config = dict(
    hidden_size=256,
    head_dim=64,
    vocab_size=8192,
    hidden_act='swiglu',
    bias='none',
    tie_word_embeddings=False,
    init_std_qkv=0.0262,
    init_std_o=0.0,
    learning_rate=0.00917,
    lr_mult_down=2.0,
    decay_fraction=0.716,
    final_lr_fraction=0.0,
    train_tokens=461100000,
    dataset='wikipedia_en',
)
MLP neurons of a small language model. Each row is named by its layer, matrix (gate and up: input weights) and neuron, and shows model dimensions 128-255. Each number is 128 + 24 x the weight over its row's rms, rounded and kept within 0 to 255. Numbers have three digits each. A neuron's up and down rows have the sign that makes its largest values positive.
A block is one neuron, or neurons of one layer that tend to fire together. After each block is what it responds to, as a language model described it from the Wikipedia text at the highest values.

L2.gate234:087072108124135104109132080129095140121180115136137135108143118125129107124137118144136123153104114127143121157137141137193132154144074123136126142090148143112133087129134109091123117090113142141118133148079121117103182144129114115110075137111085119171167135186090139115130094124107135103116182122105131120109126150122174174117120155102105107095094115148112110115103127151121170170107
L2.up234:122096107122111120100108080134110198107151148117156130087140135129137091088145137174145117209116119113136148116119161129119115169126088128132130140134161138164100111106122116099151090108127164132148126131111135118113166158136132118117066097124104122128121147163081148079132104158118133065098159132108133133103148142117175172131109158115116120124130117139147150122091156153117172160097
Responds to: Contrast or qualification connectives opening a clause after a comma or period, strongest on sentence-initial However, also but, although, even though, not.

L2.gate138:116089129125103114090134100151066081146102111128116177145138135134139131092122135141121125188116116095133151155139097108174085142112086166131099125119129131127129137125127115137154101095112161090133112104110103118169159115185162117114107179124111126125146117074105115138167128076119148145089109137129118159111104173156163137148129163150163110106101127087132149103115121123138128116090
L2.up138:117123145108166133110138099137116097105136110108121142115122086176141134147132132142105147159078114135142114084107111104159094122081099120074133129128120114147120152125151141105130100152115145117139119115110106105115138123133147151115166147119126107136110091131093117094148120059150125174133105118109135132126142173111085142147123179131125121083146166087141188110126085152131148137115
Responds to: Subject pronouns starting a new clause after a comma, period, that or where, such as he, she, they, we, I; also matching word pieces (we in Weekly, she in sheets).

L8.gate73:111156175125126148161100082166172138121126142107152122180121184171108087110153085108121141116111120096116113146142109166129128120156081169143137137107127136180115121118142125107131143128127095125110125103134116113144128143101118133093097110132124107165126118115153109061124137096162100081163131143147111129151142094092148113151123108129148121134134120121115127118098142096112121120156
L8.up73:106156131153126128110131112109144128104089107134138129147082171145131106181121163131104155118120107137125148116124121138070090164141123122123090123144164126202087123128129172142091164137124132136138126114129131219080114152122119150090154147141115109126176112091095084116165131126157147138199142149143134157131125141133129148123117173118088130135130157132159136142139149105127087124152
L8.gate273:131131119163152134096127094193138152136188114093104131101135094167095081173131109136126151128096108178137116142097144121131120131128082141107104145116144148111106136086121152132159152165099157134139089105147108129122100138141136108121174128161148130144143136176089095116164102133142120192128122102170115144118130126103140123121139132193145088166168140151134189101149140111117140112114
L8.up273:135139162103122148125137113153097128112092171163136121163131122129163158139130122121091081125133117099096159136095163140159115120134109123100136135142137105132133135095147098119104166127144100093113147093103135111122095166130099135150126104127143078144141129120121173115122117119107153166171106109107090083134099190121113116136117125169103105178090134116103112120110093111158120131116
L8.gate377:105089098115149113121102116105089099094129126137110152122122129139147148136125115069138153150100103092136124108152155126143137111102102150147174165121134132112109117102103134168117095160143112130166146085147130091122087165109139167166134122131094152135127117114114148116170129117175137100166153136151151129141130100113175140151134119120146092146135153117143099132130111101111095137127
L8.up377:136132108082114139126111115137123122127110100105107155106099136127092127117130088130110131073137148147130111132138111123126094080146063078083111129138128089115132134155119137113134135159150156162134126130052158124133131127135097113145144117167141115123097090115080163118105168153077068156148134112189085130129130112135094112116116110149143128118127124112145130121131157122121162140105
L8.gate450:135154135120165135124144124145119139101132123120115140120111158154151100099143122096125155119141112114090123141128115088126105127137122130147184156113128141177103128101091148130136144103112139155100130083154068121149083146112128097140150147111087158133144139121107153136168193106175122084161153126123089134175151136125091107139134170142168088129115121098142143131137136131144139140106
L8.up450:116175152120116123132170150160127134118160105123100122144145114132135142107152099116170124158115133150161114149143136125147134119110108131117159136164080086192151106133104146134121093073113119123102150112122142119116115108082109110096143119163146167119081156120146151122093103121111099129134207156119101177117126136161149101126128129123163130080140093110112171133156139094105139101103
L8.gate543:114133141108144128127115141161197128171128117144154133139126140129161106086139147135136118122035101116164190127114144143144144125158094138095119143147135090106123131112110108133123158120141168152128098138179143120128185132092169132111132138146126133111139110155100145131097147068130121147098134155135154152111096129114129149119095102113127124091133115150143096164120105133123095152121
L8.up543:159084141124130210172139091146099135096139102160130126167120136160138121108125070123109105112141162135144127089128115092116116118097144126119104093138091123091129107111163143108113102084148150080140099115154140116126160158148109136091104120101153101107126133117112166149102131101144084105123121125134119122103132097157162155105151117109100156092111144136138120124118134110150125172099
L8.gate630:157176162109143171142124061130130165136163122120123128127106146140140073148163070117158152142155157047085119115136143191080126070105084128135128159116101108096099123129112179165138133113142116150124134113127127097113135136145126152095132156168119155119148112108127075099162141140145100142130152131138117127088145113145120109135125143115127115074127126119161100091133132126101098130107
L8.up630:118155121113130128189096163134100094134145169131121103102108161150090101145168082099151156091143111118091161091119116130111139093153106159129132147128129108105094091105126185139102170149145094123158125148135132138128153138146155100132161085156119143132157150114137080133162123120187113133142121111133097107080113112154104098130122140125143142112126112120141109084141163156105123115157
L8.gate641:033117128104125130167085091121157055115128119139114110126116092128107104110134100096127090106120108135086140123119103129124123110121130119122110160153126115127103128100105155128115108151184139131100113126156153099161093148174120131119121121113155103179142143113106157110145145111145096163140149135151102135164134137115138094141096134128169093103144192154172130162127142115138120103133
L8.up641:087104087076131131115147087095181082117137165113151106184098134164108142106136130128096083093136145124122132106128147125114118126114133143124129144150159168121145091116109159116126128138159123160117148098153145167118140137116140119076126117142128115093132128141130174074111144143170097154120158161085116141141155122092145129121107098102125132133155094173148087120131143139156117104136
L8.gate669:129117111107120129120096130110163131129146119124166106096121141137127113130103114100153126102114131107114135130104132074132131175117123159095134116162124123153093145097139182150121109157107103152081115109207139140116117116115139111154094090115125138127171090156137150134117166089143080135146165125149148166116155126143095133153121115127106107106109094126146136131085136101131171130118
L8.up669:122074125166129143110146122124130096110183136122107138130099142123135111142172125112141113104103115125156118143124194121147131120118111107134129136126086124126112144104172135124086149139092101124124112116116141119093084158107116120104075127124133108104105124203116120122148126115131150152122140109131115136099125090123098134144105141108121163117087110180129096142143093150122097125165
Responds to: The main verb or possessive 's right after a sentence's subject, usually a person's name or he, in biographies: Ramos completed, Kent has, Edwin's.

L8.gate118:131099128081126128125129116125133147131148150116132118133166118119135066156134135142113135143091139166103153149141107137150151114158144129176126163141146090134101108136117117139128112133131134117093159156100117135206118136121111110160121165128148142142126184093127123128086123142126156171145146101142120122146132141131119121155127185131124086145098152110098171158138102123109141132128
L8.up118:142120161111171109105117113102166128179109113089111139107137098108108162105131098097123105156096137163104106112145098111122164121133153116121132149138150137086099145127108102110145142133122134136106143149175095104155124118133122122085143140133125130147112114118103115083144173166161137136162153172086110109146150117143207101139145113121159130134122129108118138107140097087127139165144
L8.gate294:147127084126155150097146120127089096164128121100139128110099149095161102144080104118079113132148119140135144147119103118119109126152113116136093134146133108124089109152088153110139126153094140149091094119132170142128089074145106123157142114174094140145172137158121138137137102181139116107162141130167094166155148114107137118104103135152120098129161161150191145108160141128161124100164
L8.up294:134145118146150134112100097175120132104078124138157131133137112116129132068121155119126157144135127128124109174139129081104148120129127087139157139103158161130119103152127176128133090121123137163131107168138122147081098133150142137124144126131139118125073123120165129102104151098127174107149123099129121114129119108133155094143110165135145101090108136103104127067147143142126098118140
L8.gate307:123140094146129142104154120108107154153108125144172103151129066148173123159150108086121144146131135167143131110116114137111166127104136125127125117136104132154104161120157140116145163154116168118117089149101158150139147116136124113124097116123121158143166106122117141140136134128137082138098173113148109081099084126137163123106191107143177121112149133104165116118097137173082124145106
L8.up307:137124122164135135114111103116137159176124153104129174146108076112139135139117117070106166097124114159143136131138134116147141166126144160108132145137098151116094128112122139100113114149123178119127108136151146134120085149132103149124141076156130141146167111137113112110161179147160126140153117123171123112107119133146151137125151116128134106135136134138101112131162107190123111145158
L8.gate358:182168172143116130082134120126095131117145127099111135137102083111131130177127131122143130174127136110106153129145127145169122133168136132159163099152120124122100116124134095114126168157176110139150160112131105132114123122139145100142113168099149125143102134134101136152129124111117161125146163077118156135126172163112126128093138116094131148113142106128079170102129122105182119122110
L8.up358:110114146118139141124091114155143158149124138133111115113108079104125146151100106129143144170136153161111143103115137159116112156136115145155157153132146158130138100167095071138137158130115143158139130143148113104114140138149112174124117158133125139120106113109119114144120095133140159152150099155123146100134133128146106143115094173104154158121138106145073111128118108119131145143102
L8.gate409:143138141130149130100135109161141109122136124080173125148155114155095134110127131148158115137106109150150155158158112130126109149122138133108137083154155102099107096106090139072146114120151178107095095122132160128152104144129146116151165109137136153111114133157098106115165090131137140179118177121134129104140084168129137123172142088148142123128148112093154081122118129142110128107106
L8.up409:148195115106123118122146112136095109061142082142138162121107126131110089125152102137117112136095133130124140149104110122136109113117125131135116160181100128139094143174124122114141184114102163146091135130151134120149107168140083127128118131095161096158107107115128131117148118129093136103105134127096153131159144135116130140135092110102086139110138090111162108149096125143207153137123
L8.gate510:118130158157145086114163116123080116187125176107135157118117117084151111123115099117126158123103131123140126147129144133099152119112113145135154180114144135113104128117130142137119082134149136145151134145089108119143131121153128153117176105100175130149181127161151139141157108073092155112134159120116096113140144096095163129119112154155156094133139148107128125095143103161113111173091
L8.up510:152111143153128087099195123136143125155130124136125147095119113123128149148161095119149182125083117102083101158123152138111116121090143166142155123126119107117101168128119112126123094119120096140115161142090133128132153098154112103156136107111166149135144157151131149093124124098112163107121128114111148119115118121147144176142086148138156104149099118104117104142127085163185131178148
L8.gate551:119115172101098119139157173152146134147129073105158132114112106124102117130154169111073146111112095112102118140135112158102161115086178150175108130128156139107102171123168129129132116133093137107145130122164157093132134135162109134127115138092117114124144104094136135131177168115074104108125122154142122170141110138136132136136115100162079107090131156152115105104127130101082153133134
L8.up551:106103132093095162145135163109135148163146143143127135124124118114161176151117150105092181092154093096120124143088086128104119147146173166129171158128150107124161180101136144124139109092088131151121156153138147081168119125155129132114122130116139126096187092135118120140114150093081133130104132167142124118128139120168107165110132098129079135130118136130144134104104144085080136122101
L8.gate578:134123113135130190046109155121109116149094136114123128114138099125170159160092125136110120165146151142166139115087163090126138126110104134131135108101088151109141096091122132139144093124091120098139134103097135094122135168119136100118073128127130166144090147110135104138118125133125121109116144124130158154128104108124148132142085125118100136110134140166131100139117114112123108129099
L8.up578:160139125131115145119124131094118141160135148123137101099062112119148100147124160142112153099147187152152149110126126126135131116137084121134132119113123093128119133126075131101160127113122125172144136140082124097099141165107151132121144133116141165121108118119109104115128113162142111142151152182078127142087093132117150151143120125119133125136138111171103190110145143148129084116155
Responds to: Fires on the first word of a new clause after a comma or period, such as and, he, it, where, as, in biographies and narrative text.

L6.gate154:091146143161131093126160170101122116117111082088196130117147138129156099156106137135117146151122123119118149088136183118149131088104149134134167094096110091151098138150133110093157133145132115171135153116154102150128127111141126109166113085157154116160123166148067125129118127124137167108136207098122103144139118098110126170149129146121120134134108112144132154108127092145120098153121
L6.up154:151123091127137096122143103081124154108127113133185135124129104091151139130123181087094141123090108186144141130126149116157108162070142127157129139121145132141098130117171154128146092118124141132097157153145177129130137108105115089115133085155158154081110136147135142151136137136127152174076159129121123098177115119131128138132123128140093139108139090096157113124140160084124114132116
L6.gate317:131164110094140166113111146131099132108174135110148146082135125098103159166132131137122097109097148130074117125109103117154145134116098113160186110168145148156109102127151142109142161119156152120129120122114089158129134115170109122154135108084124137106118147120115147114138093101156175125130141139203120150134088114109150175160104128122141098144088147126107129114120140125110152148100
L6.up317:153165164115110171128148147114121145118131147100153154102132107129186101113140157141127108143127125126138134147171155152157092132143153091123148120114150166104122108090135133106132105116085157108085101127134114123067145097133148146130144128078151135108138166150118123117148080159073117121104172128142178091141166130116131132130116110131118094120124103115096103111114118138126113111111
L6.gate332:125119115144099128126116144101140143125155128137133128107129089094121081172130153110134113125167122144122146135135095109103136157143099142159115156147123106167169108106161131124106132124128132167108094112126124132162134093087150119133114107121151138133159133128159110070116136174134129138127154133133097150100151139144107116097121155105120126130148086142117160081125115172161123105116
L6.up332:123132130122143119148123134127168083105147114160152103166167144115127115122139125150122135158176139124134094119137127115153096181133091180163133080103117122146141138109078109110111147124163117155146098125120163143163108105155143108164135109147121145173110125141121172135123127062118145062125129134144122137165149135131133088101154155134141121115122128126151129138182112147128139136125
L6.gate372:126123161094119150144117123171137118149170142105177139109135113103116163149145161139133123103141100137163133142110110131131146163124130081172165123114106132121100128152129109147100096094135157140109116154118130123157122177110119118160142121101133167125132101154109146095107148122121159154138183125112159140147139156092119120135134124115110093136080112123195111124123114146129091151118
L6.up372:101126118108113110149106109135153138123110139122182159105164127111166126120158122131150099094117097114133147128106116153094134139131121128144131131108132133123110135122130186161080157112115125169154121150116151135139122161133126108138140114130067157120099110141142141109137147113151158121121152106147119134147117154097113138103123150106139123102101116109193119132158134072153095135086
L6.gate476:121144130150111123100118149135178087134116117134162149102088161108140131140107152102106064110196101112131127155120129129176081118131139102146173127123134134160123110090144142143090139123155147118147153138152122122125096123142110114129161141116116139122046156134102167123145109123136127156139132129130138092120154112159086138105099145110171122107152117121110159085132102171138155106121
L6.up476:133128121121186168112074099105094112115158116164101123106133130115116146103123127118140116154132132080098140133134180093124111144109172138158134158150096085144116136124138163093124144123109135104135142144142091139145171064142132131127091149162063090156142102197116122142119093128135130128116135137153139114136122133144144122131118120124120093123145127103119144176142108101112110140134
L6.gate544:147149126111082176124131134153131129154120103110127115086120140069129136157113094168115175169123106152105108118150094116082128094138134130104160134123117119078144107153146108141155146159137111120124122161154158148104081091116117150155114129129164133156149120129110149127138107155094104123132118148123127106126123107146167103162088134141082116152147131143133107116161174125149119110127
L6.up544:130150109130111070137123178107150118170121103121195088149125126093117151158122074102138189147146145137160136143108129132125149164108110066149120112146099129170145095124117150149151119115112116158093100127092157140113120134127123113156137147100125156159192116105120082106116109127066088080162096136141136159131149103138147106170103103108067145085125129114133126118126162144145114099104
L6.gate547:145113085118151097136123130110063105122122113138180178139136158129126139175120092122123101155121112097125126167150140129142131130122098118163146141153093122144144131110130095134129092180118119166146112140121124114075124124149130139109114168112155114132126141134126115130173127137139145079153111093148155085134145135139161136124132144162183107136092168143126115161140162137136124142133
L6.up547:120152109084117116136098106126073113119112088169138166114118121112104073135142128139126043125179145137133124099136144117151120137133143104134085087133153157102148144131141145128078094148141134135128148104127150150150123134134128133132133081142111159142109116095083106109113152149110102120156126108143134098098107127163165110119118111106170108115135111103110105116154095136111121170135
L6.gate588:141147105107124114125097116120189135113149121118129129130161083095136115115138169143175167165103117103169107177131113147082159110098142142122124161166136152131105108118143145139142078154128135136127155125125072115071136129125170114163155083110101136120121112098098126121072084129112102122132117100140140129134147093095136126152115143109117118101100110125153169112162148153152131127096
L6.up588:111149134104156139150141088130135111138136124091086109122131118062114115109103145131080161185134150140133128153122138108148103141153120144140112111109151079152153138129128103099113117114181092150146189126137148119142161122138128115142114085126134138114131133162110138151157125130137135123172135111146147100104105086114142163118117120082161091126108119120094125163156141159161122129109
Responds to: Connectives that open a new clause, usually right after a comma, especially contrastive while, also and, that, which, since, when.

L6.gate49:124122098150135160130120105095140140116093126142128152149111098164103123130138106060173129140094120113109072124137094171129117108123154118141149137132156146095133092129106127119122140112076156157183091124119078107122125144127149096157151097089161090114150128117126131154124119155154109167147130125118100148125122067114172135116186144135149087080102160098137138099116135163143110088166
L6.up49:110106159118122128119126078165111141144114127119159162173128082136101110136129180136140094106159105143118132101131111141125129138093153121132107144051134114125089147168131116116107079116131111126106127147139137099159118157138094106168147192092095161113133130098108139155138158091115149122131098138132154163134113217161135123133075121133158136130118150113100100148119115122084119133120
L6.gate65:082075146113168122094133102127163145140092171131129125135146130117092122103128090114098120150139141124150127120090114152132115090124168119167115105073134146118105098188079131126108136140147136163103118116134120130097140131093158118099142163115137140099154119120106165124145105104139131101146151135148117107145158178099127093130122108161108144141117149136193115156105119114101130126134
L6.up65:168139133104082146096127139136113110127168150137119170143125152095125155133101141161140090137131107135122116151128160124115159132182177152130130139124174140114124155106143150148135108101129096130141120118136137096133093102127124081133123123136118093138122118129148102145142143139153106088130134131081170112113074156142134105139127119080124146138111148083097132133143159141098108127135
L6.gate192:100156120116130160161124144116176151166105128136146118135152135111149089113127113148132122130154149125175157106174151105123110136137154127117168160125128155129103128103152153118115123152110095189139100086130110135136137110201134078071131172129115139127136140164078158113136134103144097121121103115116110105137120098128125117139145131104099145143136137097154120104082140120133111103111
L6.up192:156118143112139168112111107136172128124144158151162142151156146142106108126122122123101126125175127114105129113145084142108130148102136082142120141108115084112143108088124122118121131142117082103133137147159128112126141109111146048142158148125200126142095142130155106106147130143144111146113136106092139110083138153166131117112096134119108133124167100130117144124122093138140116109115
L6.gate331:099113123118132131136119117124138117127130143118107156107152094144099142097124137118149162177135143121056126086096130113146144117131150116103136147132125114080103123134099118142089125134145133126142129138159089107107185140115129125157138126122140121136155161124172157137137119145179091128151136103169121140141104129153168132110129111125074135131103089133180119091116150117121150128124
L6.up331:105147141113173147100112135085105138134155174132131127131120139126077165080129120123136118128151155111097103105149112097161099099112135113113117149128133128084082163157151148119152118089118134123105107150119111126086109101101134120119136124104148108141129154120127142132129161109169100102107119144130087130148119165141210115122122136132125133133124136115158159171128103119136119153120
L6.gate365:051066104133123115166105097103136141113139122120122127124082158147116114129155133110105102072142136150134156088148130133114155073126134159150116155090161103123120093142128155125125146091138119113151142155148116149147126134135153102105134136085074151138134138123112132137151143139183114145159121069139127122156108130129146150120115146128173105140113128115116143133160123111139141134154
L6.up365:090126133124172144096146096143138124152141122093116117111129105138131105083173106093156094115110155120108130074128156145117148115199129121142112125149134111117127118139146092118133110126152138109146104147130093201070119143142138145110132134159105140123080116101130130119110128137139094117133116154093118140101170119166105131142094134126155126098130108112120161115148094130084125120169
L6.gate581:130122147092145103100124101131145147123117128120117135147136110117169097106103125117104112110172130140117104139109138139126079116099139148139129167091115094180118131129110108072104127168126132152166120164143093117113133154080150111124136092152117178103151083137155152146110133146149148134133099125123123149170158140109156125108129108116149142133126083115139111112167140112106128125125
L6.up581:128140131098123121153189107138167099120149112147137115117121128109176124117131163106137193124170158133114120131096124100153060115121129166119123161151117089163137146122162150103077126155140142112126125148153126154090136149066172099116139108142092133140106091159135139146099144075152114128104115114096122134148105146085148129078107097137161120112165096144143126130151150107152111141143
L6.gate678:103113098152085138146068145102151139105115150141124116121136105101117106112158179117111139103075144128094120102130112132178127151122147111132148143146065107116155133133149128159131132132109126101141106137119112129136129140125141077123135128134101150114098142123085180111151132118114092152167096131161125124159160167154139098105142138148138120096135086165174122111115082099161133124138
L6.up678:119130146102161146112157138152137130136148094133141121107095136144175098092110143141120125117110127077150137189133127117121124112076126141108121116130092107134129124137144091145100122101105152150109118120183100140127170140139106158180120158143155079102122120127159082132146156113094158165138110112132141123150119141098171134119105115120095053115115143181149141135129109143124142120155
L6.gate693:149093140161174110088131146097163142119123114107128141181138114107092123105156141112145112115105132102130112116107167088122139105158120090134117110142100083099092125103134119091132116135140093091100105136124167125143146144173113144134120147112106124133145162162182119155118172167112119109109186162130118140117149103173086122121148112099110148173120129146148123159125108148122109120110
L6.up693:135065137124145143128118145133135109138109146121091110126175073130119112104155146110150087150110073157171150123140111097075134169117145116117153123127160162122150105143138138124158112102136139137133106157137126108107149097127120077127134144151123086142136103103107170104116134094111131117090151150144113145158144101150144132128119137146078099139117174136125127106100157115156150097156
Responds to: The possessive ending on names and nouns, mostly the s after an apostrophe and sometimes the apostrophe itself, as in Gibson's, organization's, Gomez's.

L2.gate624:118136150142131116152114106135142140150132075132152138153144122155154119138088127151143140073114168097132178146113101128114154127089096120129143130155114099130104152111101164161131111158122129151138121129145130140113198107157174145112084127120128096149159165155156123109136154158158128139128102133128178171121132120130130138127135154122108146136099198122157132085148118148128122122137
L2.up624:141099132148131120121137130095187116114107156154149127110148077124138134105162129089107156117148147132141129148154162119153152149142132137121126082155096137124145149190155129133154100147140118069094137123111137128145112109116129148173079150119120159144141124125119119161140130143137109198130134185147094133131102138142153116099127140114161135160112077121112113099136131094094155153115
Responds to: Mostly the apostrophe inside possessives and contractions (men's, children's, it's); most strongly, mid-word pieces of names such as ald in Esmeralda, MacDonald, herald.

L6.gate10:095107144124151134116112121149136122155111187109156177120180129135132110120130121110114109149076115096109123102128142100179114136135137117122132107135101089142081166168152095181152132116138061066110118139130132103145118131121082139127132082121143130089063125123131117127113099120169167170117134107134147118121130135139146147162142103143122134107146159106126125145138134115080134112087
L6.up10:085111158119135141111138116119106108147145143129100113099113157141106109116105097151140108125137158139128160148142127097134132096145131162163157112125128122113143119125106083101088150100122090150091149131151169128109139098141114122151100145165153111152130129103128141169117173104133162116135093126092150127153124143127116149094115101175095123115167159092118160123088146135143147147162
L6.gate95:146137136097106109107157128148121118094145143085190128095144073150147137171118134105111106128091152123148123104134136109139088092129153114148120099107125090151090113119072158135128146115144140128181128126141136110098135105134138127114104122112157117108164120181113143087119134122112127161150098103140086145121095129101154121128125135133161126144116148118144122159155107120142110129114
L6.up95:103128172128137125080128135158127125108111123115147123154130147153145115137129119113156108126090129138106117112122141138147152129136142166136102156158132133143100091145106106126145093103113116131145158144146126143196113156101134098107097119093117115157093160114136087138108106147130102153087146158101128104117109107114138085088106154129165124118122136137143141076147074110092118093122
L6.gate247:088130122156147135097110106132135137157112125126122097106138170143162122116142116133158151125088127091120131161118176158061169115120126093139098097125173121162106128105111087165145149122098130126085145123172151119133167149116143123089131147088136124106108142143139165106111124153119107127107121130090152140131156137102168124099132128157132098097140123134105128056089137080109119152156
L6.up247:121118136184118152129103129088152148101149128098136112142127133122097106135135135082146175142207129115103114149115117103053099145121101147067083149071152096089141131163128135103137135166108139077102142068087128146125147129121093150127122148102165139150155081130130140129142138150092127146113167113110078157111109111112129136130128080116123109105145149175140106113140114122111101115141
L6.gate261:113124176161148141081172170165113118117113163135088092104120128146128097069168097119153156139134155170126126110151141152126137120144098149135091115115119135162146109131128118131115119139120126104179122131116094128108153143172163137123139142143138097103119147100128115119124133165123147130122167097100143127108112155141160168141156136084108175150140127100155189115119124154132144129136
L6.up261:124172127114124111105153161140129087159117089169139106115164161129124107166120110164102148140152121151116115120117147127172145120142121151151136120103154141135130126161129151137110145154140145134140121127110131111060104103171177160119138096108173095134125091119126152114144131110109122148119147127155143096105114140127110183091149123119113122110155152147146131130120139129152159131156
L6.gate292:102134123153150087120134100106136175113138122145131102134100101135150118144129121122143117144154151136076137146112129113122130163089104096113155151072155110120078096168116155140140131120128143104106138141171118121143131129113108127127124106104154098151144109150120130120122138092162158171094144130088126075151108109136131116133148148103146101132106109094120135111144117133087121149092
L6.up292:114147139149089139126117118143156157116117116131231138134153145148113118127138141103127130099134133149149133149092117154142112109104140125129106149148179089168070150097123120166122150117180138096094108132114151128131121126172114107094127142153082117141120156108119136133075165165192114163141120112148130112142130206104101116104110152146143169144120125132090148106149134098096162110111
L6.gate409:165116151103123119136112130114106152160130133148113147098128142110157109163147132137137143135168130134096130146134173118082143129093119131142108136101151144130171098115110151161116098136113124177099172140119127126185112109161114077117100159122093161126066148173116133167124112110148164172141142110112156129113108130126112117146113104136089120099101133131125148107126090134173106138149
L6.up409:131158145134096097144135164120139114116112133171153155112158154162100110123121142143152147121145103078128114110176143107135128153075114111110113140102112108181149107102085129150083107078104166125083144115182081107150153124107125089111144144110105102128128127103116114147141131122123146174063088162128098137130104122146101096104155086174123120073124145091090140117133127101112127109150
L6.gate535:118145121124113113114143145140078141169129100143152168146076112144122104131165127095150148141074121145134174129093112123166126134114135226135134122147134116118137139140091135159126101117112129113154099147165149090092133089102123144102105129133116143136095151111116111111130140103106130154123144131093125108135115158116117142117083137142150125132124175091114132125086132127121106120158
L6.up535:124103149137124167127136125175099136140111135136111124160136092166172158128151165130119149168129105110134141153081116124136112167135128108112092157125125096091111095110136138128143116106096135096105124144156129130121165094117108137098155111107167113147140120130114104146113139169096115121107154190169100188115123117201154133102095115126123124124127112107131123131129144140110118126093
L6.gate645:134197092138093065124156131190139128142093116136133169117156124146143125158160142163136177105126113133115145122145117115153163134138121151111117140127142111088164138095082127115094100100149117155081131132122136109128092120122134131102116124119116129118081078116131123143109136105121133169093167145134175120136108098126128156161141137118126127152133121135080138069117091117110134113111
L6.up645:140102123123086109098108131123129111140096142149164153137181112197100141143127184128159117112141134155141126107131115121095157139156144146128109139161124121095094153129126123129112130123129134121072119143120143093104088102133097131123123124139086130109100132109118134159117103079106104118103143161124156141123150134154176175122156122130152139138118140109113106133126133103089120138103
Responds to: Tokens that end a clause's subject right before its verb: relative that/who/which, pronoun they, plural -s, and joining two subjects.